config.toml
d_model = 160
head_dim = 64
qk_norm = false
init_std_down = 0.0
batch_tokens = [8192, 16384]
dataset = "wikipedia_en"
MLP neurons of a small language model. Each row is named by its layer, matrix (gate and up: input weights) and neuron, and shows model dimensions 0-159. Each number is 128 + 24 x the weight over its row's rms, rounded and kept within 0 to 255. Numbers have three digits each. A neuron's up and down rows have the sign that makes its largest values positive.
A block is one neuron, or neurons of one layer that tend to fire together. After each block is what it responds to, as a language model described it from the Wikipedia text at the highest values.

L3.gate111:122117159112153095114163119129129119137174157127138145164138144121106112133173120163113140139114117149136155103120132099118158102084140127146143124184122140105140117119139119078075146166139130136088098121132150118134082140074134131137110143129106174128120166128123149149087130111131103131172126115096127095154148092147131131104095100080157112104125079064134065137120124124100089146099133139119156143141147113120097158118163130139102135110154153140129147116139123146133076096086125
L3.up111:150087128096107121132114091087136085093163094171084151176127138138099100127124122160145103200136124097111154096124136111127129131114116146134146109091090134133136157111134133140161118170135138136079117143112157113126118122158120163128149131165143151151133138119081124156121143110126145157119093164156110110093137150102122117148124135126163120120112123086107093111145140185087148121154103157120132159096123154119156152145161190142117154116156126116112139087134113132106110142083139
L3.gate180:109117147147115137147121158115101132153145123146121102139122128077137113157096121141133119155105124118153115138092128131126180131145113166129142134151125121114111114165142092111084073127102139136160108117122111129132093154137160134141111116121168129142100163113118135131168152090085098159131091115145115109139094136147156112118076116128108112155075081112095147132184139136132158091094178156118138134090120130123110079116101169140086098162156104103152134088107129151093148123109159
L3.up180:127140112123133131124103132110123136108136118121123115135119136080146085121138158165146105157110112186193137095120119074150126144156139130150149125107144116144125113077119142114142117133093118094105115107129110113126099151096163142145124132147164157138095122101120044117116155129066127127129141135113159093104152107114158183108120146118152123127142087131108127109126126108127106091106083181103107164120121137144119143103112162167083109162156147181116121128116129164142116138108129
L3.gate303:108107104137095082128143153100109147147174105161139108178170158113126100128159107128137148093121099131133130125076131149137150094090137116152136104115138119125171169121083157135105099101141109129070087129142086108146116140121107102127172136174111120172133155089125151141133117110159151099090124103124100104121109090150128161156151127143150139157120158094117137153136129162077112113123139108163145135157116081131135111106123151142125127138149136166092154101146142129108118092105126
L3.up303:116123126157144118109080125143140097086141144120130203070119124128123120133135108110121142146123085103173139135152134114143109137133132132121085152091104087122122081125136089172169155110166124162138131152109146141085129141128144144092124132144166099182153165126133127162149152105118109126104125144102103100116182119117169129132141110181168111143137117099141115080135163128080112106153117151099122131138161125122151117106149142108128145109126103126124152154106136149085166130141149
L3.gate433:142155099137101102143165149088116164156163153119133129111103134155115107074134155152107141173133134126120157118117111100160126099168127121153113102139128108143163117120113165151147099157143112156118129100168143118094114094070129157133205106160141124116116161147130137123110138067143171132103119151114113101117110103135118107102112153139127146125119122133138113208143139096130130152143137104110155122136095132145118156150143124177120121126159177133137150116100090158141127146098096
L3.up433:145104139140083131103116111158142164108154185136132161125102104133127113108111129152135139155112119097105156106176133117141171117114146139144157159119141132133083126123166169155106106138140142087175089149127136109122131146146143132127162132101142168149107126155088118078119133097137149112133124168103110135139166132118148094132152085113129164117165116040157129142158125146099084160118128125095141133151110190108124113115101133140111127126099149092121116138131088138140130097114148
Responds to: Anaphoric "it" and "this"

L5.gate1:095113142122169147143091128086137107139129144090145116110104163121127164131099112115115168080096136155125086150093084151133142124140128147122100115171138128146135102066129175114114168107075117151091138127092131144124165134138126157116112115090107137098112119110120114157106182132118148111154144134106140112089089177106111136131134113210106162106104113130139136131148167139115188126132132124142113084111122107110102120125137135136160131115142144131141127152147155122096163147128134
L5.up1:136115180142124130152128139136119157104088108117070094140152157150159166123069107136124140128125123131107138129085084137158110140086087145129117127138106108144143133138156117128130175101185132123131107128103123143108144132105097088080132137137150163148112111116107136122135118090124098162123096107157087062100067157128111153123127119139097121126134135127160113129131167126113168118135132101151092149124120147107089115140135124124129106111145110087163104123148151108173139097097085
L5.gate58:160108146088129098165075153131124101113146153161125103080104135184093136112110148097127142122108122156141134148133122149102124099173119150135119159143117132143161155109110100178168169148144150162115155145129135139125077134135105120131133132154123091188123131130083153102120118130105121125159140105173069135108116102137144129113126083197118126144105130108134127107140099079131153125122156111114086129126148112113124115130135119143139160140158098159145092125125167131114125150100093
L5.up58:123129110124123131097173125135107108134109097145158094127137113138134113146152121158118157109087097167149164172107126157154141136165157101110139157103103117089151109128139138122153126131130100117134110142137134143159091155123171110132085097096112152139123130109108142120109123113105146122149128136133099136115096168085153138121122135125147139088120107121104098104098161146127140157134142111085114135186145157128091150129127213111185143059142163144107124112153163119144127156090148
L5.gate68:151059142192137126118115123123135133136135109124096089134159163107170146151136128076135135080134099144094139136135114092167126111131140172139112104150100184153119063126153110103107149081129113104164139146140145143136119115112160126111127143104117109135080126115158107140085135136116124118129138058106084124134148140130118119116098137141121122105130113150109111131153130107123160100096121150103130136116141174140119118112101110127131117128147155109159101172136105142103101197112137
L5.up68:126146140118152108137160141098137147150120148100134118103124162093077142126118135139129149112172105141129110130121096136154123122119138169148167172123133132113142067149099129147149152082131124119119140152182167091120100136172131143109115155117124107139099133090155120148083123141096142124115127108126101129142104135145112124149127110113120076119124144100119186126165113143077142135086126152097109151116131098131130103107132135163108129192155142092082054126133127116136112180116127
L5.gate73:127117134158124130134144088136119139153166139112124123125136155103170156138141150198144173125141104134141163146139138091079128155150160102128092107102123127121133137120096101139129147152095172161137114104133102123161147085140151125093137121106078129120118134090136197103145114138132120135093123125161153127077102110122132117110083116151105092084105153107106090133164087106125142105147181146106149142115145142131140084125137141132136106142127105156115086149156120150123144090091116
L5.up73:141125128131134139117130114130066160134149114123148110136098152125117146131138166083142100097121154159120116148123114177080116134179130086133134143168131112105129115128121150118158077105110169129145121125123157191082125085101132122109129094134125139134116211141127120105144067136106161158121148150098143133143138141106099115148145102166123121139115093124146117106120110086107122119085109129172143134121131124105133074145132132168135130129108125162117083114127106138164115136081124
L5.gate85:145159099132144052119166134130130139151094122138121148142107144112086126127130103133109120131070112127102121149127148129143102166138121136137122120104109121125128131093142149163109098122155142136132138130092150078138142127145133148110141138119093121131117113114154122106127112139067128110165162146127097101099150186110112087125175165155155098141142164139188113125179124114114139117157167117149101130138125122096112092119136133144123154160135145154131113189159201165117130137152134
L5.up85:143074086127080139118124135114158110133136103093136122093137174131176141172115113119129156091139119123117141124076155124113119129145121113134131131124124120142101122146134099092102124098111117170131119117061159133151117137138095120097164118071121184134122159093103144108100164191095117064096166104133146176142143136126101128138137111114138103145166084121122162133136117125140152127143159154133141162128103140121121140130143097127106114145128132114087118131175135111118151160127136
L5.gate91:126112153143111104130117120181113106125134146113179129094151154086113116137167126078120150152105150096113126154136168148116129118169129082130119103115124100121143118137118159172119123153155139143119168162132150154110111120175134129151118120114148138118109139125132114114136153141119114096102139106144140115106082117124160082093110084136102132110140107140123124093167104102092098134101126124136121168120087138113104097102123057170114168140114099160110099110106113099067116149095157
L5.up91:139149132136127135141097128150126100142122140074139111118118130130153135107126121095134141096171073123129146128157094141145180099146191135128168104149089158145172117147132132124084123170122113130149140115099178098098129134093126176160129109146145128123149138126133136126107135171129143119129157167093145084072135133096113152133097121139135112137153123159074117110110129125122162118064107159099123091078111141122138081113141124104121106139118134140156138117130122093158139148087147
L5.gate94:151139163135094078130190139106159156079151157135172082143100149117113165181146168099171117172161114152102147132108097146116183145159145138124141120121133112105119098133129154140112122099146105118097122079139136123125097133121135113104132095125167107132136132085151107118171147124116142107144129137152148109108106107114133103129122090104110141134095147135125121132142127146118204129130117149100101133098095167121136098105187147121132138119120115150117112135149131121083139135159137
L5.up94:142152163133093110121131133103089164131143139128115124102101195107103145133102154092119097121108146155108087099111127140128169086149075191123129125141145112138116109134135101121119113143134132161105121104132150094152157112114101143117041131116173139122135155087125114107146128131119178102125133118114134130156097109165106148173101146117130129096105111097092171114121096152097156132124124135132122135108091135116097155100104174096119151118144126147122102111144152111088137152121111
L5.gate112:128083134120118116111179154117127159118150122121142087108117167138122123154128144106135128114119091118126157131104105131135099135130133185144135145169126153156116089097117107163096157107159150103112133148151165123125111144125172133121143129083142101109050145097140131154111148115098146087109155070142098153092129137133103116101151138148125098119152139126097149150152131097133135137109096122102112178146194164109142085133121118141111124154159174090110091099123139136151122127118116
L5.up112:135109152136113073117120174127135137139128111132129120135128151150104137112138129140116116116127103113100118123110089108122104104118190192134139131108113113160145068163119081149144192083136142072164138152151152125141099134124167134110120153115145107161117139092140174181090114151118161116104114067133081149077112121114148111125110141127099132131147138129127122133113112103092152128091073125128134146108144121125098093133137151129124131148175108131106109139105116153106109127117111
L5.gate129:131096111119139114134103119131147137131147127115124131128135132118121149142115113097133141122107139140087114163161112162110138143078108103116110137118114134132131145065157171112143144091122135137092120144099126106131141089118152141120131109089111122114125097140099099148137110150151088111160168099138156149097108133131152128094174137166112089122168148120155094104108171119112160157104134121108134126091176142173074124127133104096088152135126139118131140094118132113133230107166103
L5.up129:112110094096149130144082066165103079119092137108122132089127125115106141126124098153093133153079066130130160158145165120129125133091121154127131131141116096127128133127144159114156157150128103135080135104179112148113094118153124116165134163145115166109154129128132123122153125123149125125164150136126151090105077127090129143096156151105150107108157172098124115133124120134168136136093174109140137102126135120114140171115116150111122102108082121166100154093168151163131121140108126
L5.gate151:125103147122107094095104118096144081147129168125121150128101177105109174139120119148154153141123153168132126154133103137117128100134081180146092158147147119121111139123139122103128094166110135125139119100153125138124102118166135098082139086093124172166126130087130118164093093119107095097139157119094130097087113146131121131110145155140119139098148182154151138151104090118146125109169121143145121174116127157127075088107114164104103133120164121130156157129113141127113104106095132
L5.up151:086121133134118121148099109155180128148158128067085147130107101084086149106133137096167147121119138127108092138098123147141132105115116159135117109117127141131052082119150112139120150098144181096089135165091099128136153123127105127112123122095108145159115136138098113163149120141193125104159121125127112114124189136107108130123136133146147071097104157117149097156146149157147122145139155153134125112129152113087126101095097131153143114133139132167128118100140143110170125119102118
L5.gate206:128145135151125156129129103107152144131120139122098134121140120122111166163123163119106141176175138130116136103146092142141116139116192115150110163152110140081116111102149100113101125138143116156149143149133124174092146134182139136102136113123128129154115153117131147124116153147121073132128178114120118106147132132065134138136121103073167110081107133127152097103167127097131156144130120174149120138145157171194153120160121114070105132117140125143091157125110106091165118137156130
L5.up206:140139108125133154162159126122166144107138141157131078156182105125101101175131132141116195133128161118134092139116127149070104123092147168093137148114105111115140137151140116109119084142123159142130138115154100100134164127073185145128093091133110121073128148139100084143122126153117171116138145092129131123123146103103147112107139112154144108116140160149174124133153129123130159135116138170101140110130096122144129089178118124118119127144094151152091117154128138119098152156166144
L5.gate208:112135104143163174145119113150130116175172174123106146149129114146156150121105146130130121117160126155131118067172115160100118116136152084129071136113130132141112154111074115081126120107125161165163151167097146106125146107129142102112099142145162157139149102122132107151123147131090134086140162110159090131135130131134145144135099139130153148114120157150179137088091098136142125181099115127108125162141115131126106140086152106121142144089130130137142184104093168102142134143142132
L5.up208:132175139110145155142128100155151149109110170138133112096151156154119114157140145161117122144131102162093131136138081127175127150117077155127123157148125147099144141104071113151153136143098157157137112115152128076124133134145155164150089149098089160123153111114171115136144148104107123124194111150146103095090129114170120162155142121147120107155121112128160088105118122129135147173132186128122129150104141131090144139137126130113148074120138171121139125125120149074146120134106129
L5.gate222:059122146169101109148127153126173084184161107127120132092062118125135134127170122106147127148122140171124101111139131117140137133134145148158121150114114194150148122168120121126144124106078156101139140086136131139125126137148129097103118120119123117092105130160125111132145152141129152166164106097150159144153122126164087083144135095122139139080134139139135161158127128103114120103113074146127134153129131136126142100130130113128114101099124132095117095127200126111160113160134088
L5.up222:087160159121145086095136132121178162131117116082111103135175166089117148086150157126168152095135125132111119142157105165148142127124113124105133151149144153154144103154149099148137136137128125102105131132110119096119101130166177162143160152138148205172123136115151139125154158143146172116142134104144122100122152143109132119125138124150140129103116155146125164108132128106121116133159153130153181135124107147164133130144072114102139136102114122117099127176157131108179119083117094
L5.gate332:115145141140182132154146128119131111130130142103113086167185136136141116163150132156130149098116121123097089101114101131149079102100118112151137133141129161112179128148104148192096142153107110119112138131148130088089128166138102119109146162151146125150160130105153137083136158127114101141114119126120109140098114157118131106125103135151128143152162099098126114107137081150118177120161142099114104139130112169133117127157098119123180109082097184155126140133165096144149095155093119
L5.up332:148119152125150166083111189135122087095166093084156062131146111153121118186156127131121112127103139126122126111087108131138111148139117103106114099189115133107097151149136139131113105155094166130106158160151119151144150124116139090164091113104127131101078105120136111097131119148139124103152133137117116167114114152105157128158125146158118158137128153115140095151102114164109142139154139093090103135135145125140139169170140164092165090124135149157098138132163110136128115133119112
L5.gate389:152105099160174116127111126105132143161114158149121119151120153181139118121156139116181168129143130148078128112129139151137175128128128104143105134101106127135121109130124123131157190110106158117118152134109129123138125146138107129063156132083126084157096116088104123135118135101118104101081116115130130137062076133105095128117104148082116135120167107117095111131106115141110130090117193109119119157149118130162113134156107134139119107097090154131108157113099147171143139160147117
L5.up389:146110126121141089123137095108154116132145128125138119096138164204146134117136143103161124145126118101079124113118119118138145110082131159123139123134079126124158126064129123152117105139089104117098140159133113135144121116110114152124136136133101114113122153130070137127167137096116119122120128114123123101144110143077099139106139173171134165155057066156096102147112111145106141113125169125109130147160143122118154089156134129111070120092119148106132139148094094112149167112090123
L5.gate424:158140115141136105146119124141171124089129089143108152117119143140108119111139155118144116094163129122136101100134076108093129183117092121134086149102130131112072137126110127135139139098156157175083146185092125133146133133141100140142081120156108153204146109143123139168124157147083172121130129116134144104115129150111142136130148111157146126087156111144126109146133068126095140122113106111125199129167158143109149134118130141148114143150114163137133119143144145174120117111103112
L5.up424:077083104116121140134143126116062142141115150128132123097105128100091162156102149149144103149100103131125114122135121094100121111123163081157121152105126080149166140133066115163124134137101123131105150168174130124117132122108158144149089148145107147143126170184098173158116146119158097099118161102140161130132127094130110099116162104130126122140122128166163099147150125096157115127133087136105119139122113159117079093126091175148137127131120098145121110091143135145129126110135096
Responds to: Wiki section-boundary tokens

L5.gate4:152110098120127180109140139099123113146151070143140145125117112117144126113144154119179138126137135093129162136111092155118083121127127125111113118085117147170138114109120135102185100111138139125106138094133149106139120134131148116115102115105124131155119160092131113175110177156135133165116102135134095092105125119102138145151134169138123088111093106075116101143152148157078148187097080119149136122115157097108105140139099166131088151088150127122130133160147125179089119122108128
L5.up4:132104119097165140140140128064143083139162109159115114096104138143105117146093171126146141142111151126138171120088149097176163122090123168146137129113141162135099142127120141122139124138121124120097058094129132142114156146124062148104109136138133121133085148106122137115057136105130115164158124111128105146158152091162147112114143170103123093100120142119131142101109124114138138192114144144160095157137123155127125111131126164134137103162134093116120129127116106111084100110132105
L5.gate56:151136096113131080103152145093168128142186092155149152149130165088161122126138158146149147101152155125119138170104118166155110112090118101132157105132140122151112084108155121096091113106151158124110108138116145126105123115129136163159121108147129122137135115131152143118091131107142081143140097125111102111127128126131143137183128152103115137142111119099111049080106100159120121122120128168131073134117121134120124095136167167118122110122135134061125101108113140141149110162128177
L5.up56:146126114115171106135145121091105136149143062150100123153135148155160086124122166160143126133153174142128108167105157120095106129107150141114167095113166143112132073135120135147111143106113149125109120122115133107104165165143130113083088103098133142118079151106131110155116163134164161163125102101102143150156114130120111154131120104126137117091120171133107091152146154145109142154122096160084154149128096147133150082149121169109112115117141113120086101132145089100125106121128174
L5.gate163:108073097085139105120123167128170169128107132138153123140106205131121150117109169134127127141161189169100124127114149133130146115140144152117125137140091100130142118146187155138101146099141099081161060140155133139152098157146121135162148146122113129117115124152112136146123126114081126084119130202135110127143119097098168151145127134158128153144115120152102114132124150131133113134141100160143157109122136144165124115139142116112130106104078073127127159115143121128152130123149114
L5.up163:102085165156159120135114095152123128107142089120089092132148149072156125139085111109103137120137145162115189149125124129098122130159112118136169117145097124111146135093159139076126127124132144137146120077102146105114113142141128085149136129111134104124111166134108121096153129168141131162147139111118173148153109148112096096108149121122127125118142122165104175080118169129095131172093144126176165114148133101116104117152136120136168148107167128137143129138113138135130094100180168
L5.gate173:099124127153164117089118102100129123178122136166117127126109146145164147068110178133131156135118173181111168139146122090109108152137155172156138161142145119120128162122106145132143104125125148125121089097077111087122164147114122146149116123134118124141096111089152148147130130129112171121140122146126139103096135165128126134112121112123139061140103124158107080084118175106154162155159145154103159113171156136137106123144132145136145084122152090118124107133157156135120149139129166
L5.up173:108103136147099106157135150067080121173089111109156166120134150097166145136161112127147134129149164117156176133088140127116064127146137108153101114106126113127103128142165115149086115110088129135169073117099106137092120112122111119066105140092123095105102136106114179147129119061145143164133137118112140110140124103163153124134120105094127139138100137130125142113128129099144134168120110103125186143134130127162091145134152106111114120122110112101128146122120114148116128127175125
L5.gate175:125161112136152152151152146121135133117138102136137165080147166063145159102144121111134128154183123114089077099094098119095097151117107110111138129172149162140124107123125115167128142078126136102123146141132125146114146130123078142119155131125079156127136088098133143115115151139141121127113111158107113149149131119160135138109161144139139163112124126129101105094162169152074134111161094116117083116138099172140117087155090110152128087114147159145135158127130107120143159161152166
L5.up175:107150092125125135110149097170099140120121126163103165073135148104101099112154156188140115116124134138111090090103111121104158140132056148121114130082136127100136107080129099157106120149161127085119158111121152140135103123141088167145186121138124147135097148114131155143130150116093104079121123135104106093114138127131164168126116153123153149148152135145156122131144097139123133136150120145118146089163114099133155184155136106126112129138165137095110148140138146097080101132108124
L5.gate180:126102132126136154106133119151117116129176094104103143133165109072148188121131155132112140099163185148117157108138107102105142151106096108151126119101095082164094133131142123076087103138142138124137103155106146127122141098133134104120089118138114142137114125121097104116142118186127098100098074130092102142119144100160141092174135126136066115154115114141168118136119107118126096139077119170143114119136097159142091116118165103127140109120154110149131127159131129095106138141140108
L5.up180:107087073085121159141132133152108103134156113149116120117140137043107114107140173145104148118165180136146153121088153147136110157083170115138144135180103131137172113100145139090109104125113152145099128105108126118136153148136135116163125153149116137097165153116145119173139130153132125119109121167123124133073126138131082134172159118097123092091157113113151103089170135165135123127120138133117143122110103139123134135110142170108138090132125135111094143092121146140144115148130095
L5.gate183:085119129109108106157139141140101083118171116157132073113111110119101140121131113087126152110162160139144096101143130093120130083138133129104140131132129113131111098122139089121133155113093129135123137123078128096071158136122134146127112149133122075104124088150090133101141105138162125133138146158073130126119133185141162104117130119156092143151105083103160125110083131135116150159087084138114110150093110155090129154140099208156128130138107112101140133105143147123142134116122140
L5.up183:142132133099122132096117157175154140101127109130110147122110090134128122166115098081125170148137106108131115144109110085083130120090125146108099139129142078134133090116116138138145134200137137153132128146128146107142140129131110149123099142181122140145138128166090161097118103171126135085104155135126148104130077130136157153147153106096152179115177105127128096117169133128107147153135132113106159106115183129123136096104163142091112077128112167148128141117116111146134174113129164
L5.gate192:140144111128171162131101138106124139085106082152114121131186149091152142131124100106181132114144142126159103096088120157102090167131139111168135069164131118121167110124123137106132116107092143124120084104114101087133158113094096108122153151144177147153088141149064120111161143095128104129142151156148123128176146102138142124116121112159126079127125092111136119084150112131151100158089123114143116156138165112158132143130135130128111101165119135104141124129144131155137138147133106
L5.up192:149124104075135142113104102118154085128138108180116130127110072163123142172132178142132133095116117127133129117102121107106153128141108125114114093124096105139073145114115160097153152120155111157092107121107131123138136127129139097118133101167109073097092143133152131149096103101150166130113097141125149134126102091092122126079134121128136164156108130129149121135103115168094103084116109155137121130177162114119106122120184147109128129133135080123116142152120106101089079105118087
L5.gate271:095119113101106060133177138108105125114137088189120127168129102126111148127160128161177137120113126098122117143107124145151095131107185107163114090171130070143119129112151134139121133135119167157115124142110149117098098126147158134116162101134102120107127146142104129092094139107123083154134109097114156122090149100087157132102133116125099122113118113102115103152128109137073138143142105114126123128144189155121123111160127149152154129140134108087103159111087116140134176108144135
L5.up271:128126148099163150132180129142128118147108102182081148138130141112084108149151125178116139105130146134137159128123102138161113118121181125107142074103131097136134112120136116112174104107133152106093112164143138131153150127183186148123157130096122159157111134141107139140131126112146103153100130126140131102137149108074120124134138102148088116119115086131135066109118194112121131174149151166116144149178156120146143112141151132125127142132129167123090156132159106101099125110121123
L5.gate298:140110117100110093196103135132096106158114098107070119146125106105146125172132124119151122109139119133095128091153104115111101143128132096138110124125100100125097110113108124127128082116106122126115103098109143120115176103132098113120126068136108141123124176119102117153116164106108124142131121085084120181158127140147130125125152101147178118105078178127092143166156149106118124124115086154145144165158120117116084145138107137131084091130135104154146143167159132109165118130118107
L5.up298:123142175148093153118116140141159145096103119151106106132117114170107125130121113121131095093173156116161126132114142104133099139148173125143093122132122116085097233140112146129176105133147121176112112140126108080107146085122117144132117093142094119123152176163119156156143129176101102141158138137141117146107137111134122117154183118124131139124095150121102135145126120180132122133156137097164121116127109095138164114125128158122124117110140134123088144129118151188130107115112106
L5.gate333:139119079115147125140122142119108171111171154139158134164124140124087088145126110134111138087142174127128124147120118101096121127139128162137155122103187109141157152160135154118145110123145113150147122148140099138163051120170100105107108127145170150117103157169120161120129096125107155114137133108132116163122117124120154110128143096109113145121134130103099099099109090101103123174147090120133128181115093122115122161111090105075169108160122168119127124137101131079116141131118165
L5.up333:114158123156082125074163094132100124124148094128128152152117110101112132173141124172102180114125095101113115157123110119165179142135118098119124144125133145133133124124080167111121102147136116120151124107137120152134126139152128140140145116185143135122108142161134126149139077121136139109126117153152196155148185108134148126102125121120099106066124127163128124087119155128062100178170142120124120146087154126100160124138161110128117142118097157136094110135143155135147126099120139
L5.gate394:111099118132131120128145134108122135154185157144133155134119154115140111111134089080152136126152134109122094069142117088119073130123122132116144110125156124147122144095136160138094124125123152133112160129091143097104129080132150090146140129091136121118115110090116152149160081114136136073105134081164099103103131097130191124157122122123127164158116129115115153117102145141125128141173112148122075149153108135148095062143102118125113172136120150146140110110145072136135150112123171
L5.up394:135100112092155117143128157147115099142150159139152197113108138109104122171099135085112148153150110058136150140160165133131068149111169158107145097151175134107118099097125130083152130137098119130144132117136125102145096160121163127128153175094105109095107160130150129093113132142109137135165132096141114124102130165136102120182154126110149138162131107134087167123115176113164132140125119144146152117133104145117108102150105103171141125112112127124127102139116110150102121115091132
L5.gate407:128104168081130132110165099110099143141124174127158159156161123093094113151099096148126102130154133134102166159142117119134104125132160067127106119094148119139142127108116115113156108127095127119108093165092133089155111104097157123121112157110123108129128159168158109144166135144118123143156131166116098158110105106131096157124128136143135096142143119117154147091162146062126115120138132158156161164149138129138095106111105138106107055127140145143156106143144138085097117171110125
L5.up407:108135120082150115124121150133130104146150126126091172112072112112133122128105159154151143152135138162132138151127101087114104118152116166090162109084153097146150174074109140134136103150098149135105166122137103088133144142113162140122105163133111117114133129152110131092119140133133110125103094160125124096148115124163127142176147146102141089089132101143168158124103125094142184165134115135101114123119135182163122156129068121113093109093147127161146124143086139108127137109104157
L5.gate419:128147124126155139120135071158106131156117108187106142157107116099089108144127074135128095116128155109087127118127125099094129133123142172132119124162150119126154135110131115134139124199082102123128135108169171125120127130127171159070131131085142123134089098124107133137147153102135142113110154128155120115127132126144154110147137181112128151155114102167141069154142118174123111135127104117077149151154162109145135118169108157153099117153106143112165120134112114115069133110130126
L5.up419:120146107103128142143121133119099130098146153134132119147126092116162116091129107140130179153091172090157129113128145113138122127118144146133112128120169104141154122106074130102122139133110101146144137116198155123147101124108145182153133157109105121129126110071138128115139095137170130102113188126105138135126154112142168111147108129143110132148134116071102140178111098144085148096145134134168176143172115127132128080163149113115120133154079131152148152163163147144093127122155112
L5.gate428:119136129109122130096119096114117161111196132149039146178099091140133180109135167133109140152159120112119131098132133087097111091101143129114167099105162163141135120111115132130135116156138151121138107149131157095118139153136123112074122137139154138141143080107117080137144083098136098116116114152146103088146123149127132121141114124128163150113124177121103107088145145119125126147108136144140142138136141108168148137141150153121129115121134092107172140132087156160089177124139108
L5.up428:120137101121108104142176091151127119171151157111138104129128129139119162134115147151119106122154142140114147121150099155131140103118153125107136158116153154134117104117117106069141133156107139153141145107107125094174138122134093176140066122180132083153094131140107134154101122140127139127147110131120064091167118156124162149109124124138139139130146134105099167170117130120148103130130097195165117140105127144127126123120096153189109106133140110127189114148139081125141112102155174
L5.gate436:147138103096099098133141135116208116117148126151128082131090094141152142164159134166128068125138121142076147113131152134117108130105127093122143157167114125091120140121129142126091151132125098156095068149139113140161126131116102175129131139089093116104158139069122162108113173069136129143132122100130124185121129146122121109098171143105124137122126114104114124104151145129134057120113139109126107146091151145131122125130160141137079155114116127137114119149118108105131107118132127
L5.up436:148102106135140089125175112109164134149132138136127105110112121145134125148115099130122114132125109115139150123114147134121138108155114117160116115147109159103096110107109182128126154116123093139115085148136183102130143153121088142108106121132044151131121107154146103153117142063167148138125124155160146145101134126156123114160163112116129096110094129104159063109088183118136123144124113103142072131113108104106138122111167139116153157121089125160119188138153112170114130139105133
Responds to: Clause-initial pronouns and word starts

L2.gate405:137185122145087100116140110107148165162123138166105123115138140137151085154081114137125105116158123133170107126156098178115165120146094155125141142107145119159139155111144202114065118151103154077156163142114160104140098096091074128095122125144163133147130125172172133113150125135115131113091138173096099101141119121140127130103123141129080140127111105146140129117136104104107144091110099099133116132127119124133124109129144119116134096102099159166109110141119106104119111110156124
L2.up405:130159179135131113158094154122105168111065132108119127148175123088140116149112158152133185117138103134115122111112091129164136125115143132152090114123106115130141177110156098134096094067114138128106121111152104066149138167146146154105114163146133097151157119144154113129168178134121108147124098090099109140135087104140126150117130127138121115096143110119137104140166142112119155120104157133123097142098128102155091142128102106120128104157121114128101127117083132060131105136144137
Responds to: Paragraph breaks, mid-word fragments

L2.gate78:117160139098149108161150135160131178124174086140106146136132174132109137096111135124160133129121148156124176124081150125120144142092124146143153092169173111174119142152131122149121131160097174126099114085116152127127071059144135133114148150077119139168139112121144124146143132120140122127181129122132142121140148117116150135121121125166101128152104112110130138104130123179089142159148141164090143149116136113174117110131105122144157147137117153117130128103066139146119113163083125
L2.up78:149131155113114179149089096111117106135147103151132132107149141154079112135148091165103141181135116136109149093085144060144151114144127175121161142128138136155116144116106115147110118141131120130095105156112108105174081119115122111125104161137106123166118140129104143146160136132118096128126116143129086120146166103119164096135131120139132056127139141132123152118163121142109165145106167118158157117162097112131103087143129133159166136111116152078094136106079127131140142095132100
Responds to: Split "It" and word fragments

L3.gate16:161073114141114077106130143089105131147144122118093126123109121106156145130140112100173170125111099201146152137143093130092108104132163164157061117130118118148131096159134094129104125124151118153157180159146135121121145132136158104112139138115120156124126156110117121152118129140153107099090138152120130116126144091081124144130177177154113146116119117158136120161134150109107136116119084115110151115157140124055141157136092136123150138138136124174128154097172118139123142107119130
L3.up16:175138076116138140092133171161111123124081116134112133121155125208091106149149099133129158136159084159159132138146153074110098121099113107136100109163152109090128149083152123105125156121170109141114155155130128148125155083135141119106156127168090110128098121141137113129163108150158130142162159126116113106134109114131149125120146136151117129117142133182130126144092106153152161151121096136130149124123160127150119114146123076157137162123136076132156152133118126116166092092138126
L3.gate205:173130079099084125149173153142170131140137129131130195124097147134157125162104086152147109140121138136127125124124139161105114098142144067148140110152083107145112170128091136099124136147163129096170135101168091127117140102133138107153137122126150132116118138135105168135091135121136122152113141124098127155083091122099126087089173151160151108100074146088134113122146111081114105158119138114098148180126124108131123122120146135117172115141155112106141129129143128134092116110134159
L3.up205:141110127113090115172128101104102113155130109127171104120164103073143120130117143150131116109113166110145128118125113124085146144090087076168112130127100114136140167176118118132147147129127122125117113098157147123103131084144151150125112119137129143059097147115125137092148105138154114142131121123136114142140168152073116136156140133127174105131132156098142152135134108135129166140138159146175131136129147146076116089107145145042147128133098130081135109128141108132147184124140146
L3.gate333:168107152125066157125167156147144146124167139118138093110148113078175134155121094112151092117110155161165109144117106164121117146105137139131083147129138134183159137157135113085109130137109146132101155144156121162125144092124138136149111120137164122121095121141088158110127120146153145137095105118089091112113103146117151130111149136146112112156148113141175166126153124122119114092137122150154133130100109156054108160134129106111155097109145128116157112084149081117131153142161151
L3.up333:138100136140152143107146124131108130102150095084166133148111164111166131102084147146148108150155145102114131108113137118072115136142134107120089134132123208124134111118136103104136153102089113100122158104128098156097130123145153112155112135106136173119113128125093119159106117122114128132151049144132102121102115138109113162110145089121122195128080098122127105150125141107110158125116105129134144133127123147089136164151135095085104105102100123099124125106076113132140159160160159
L3.gate391:130095109138161133139148145127158161087177112112150118166128128138137143121109163136118105138115098105152150154156137117097131170075154121134098063114098132139138144126140139107142167108134121144154128165110137085126097128129128098134167133124073114133173113106145068131177152132072108102115098142122099161084112131114153109154136084130085116111140129115150185122092126158144144102147157118133138148101116145145132104112151138119132111131145133144106112163137137148107081165112114
L3.up391:123144123130118183143152115167157155109143124111124122124171124112098120173124145124123163138121172165141132120074107137104123095128161116065180106168138136105097147083150164125140152141121097128095137184152128104145125147119116117160128082079123124120091121148126119166118128134139119121140121176090070136145096151117108109140106125127093154187128103127135135144099156145115115148117150147142138149127116085117098135104159131132128141154108128123119136112170128161139115176091134
Responds to: Section headers and mid-word fragments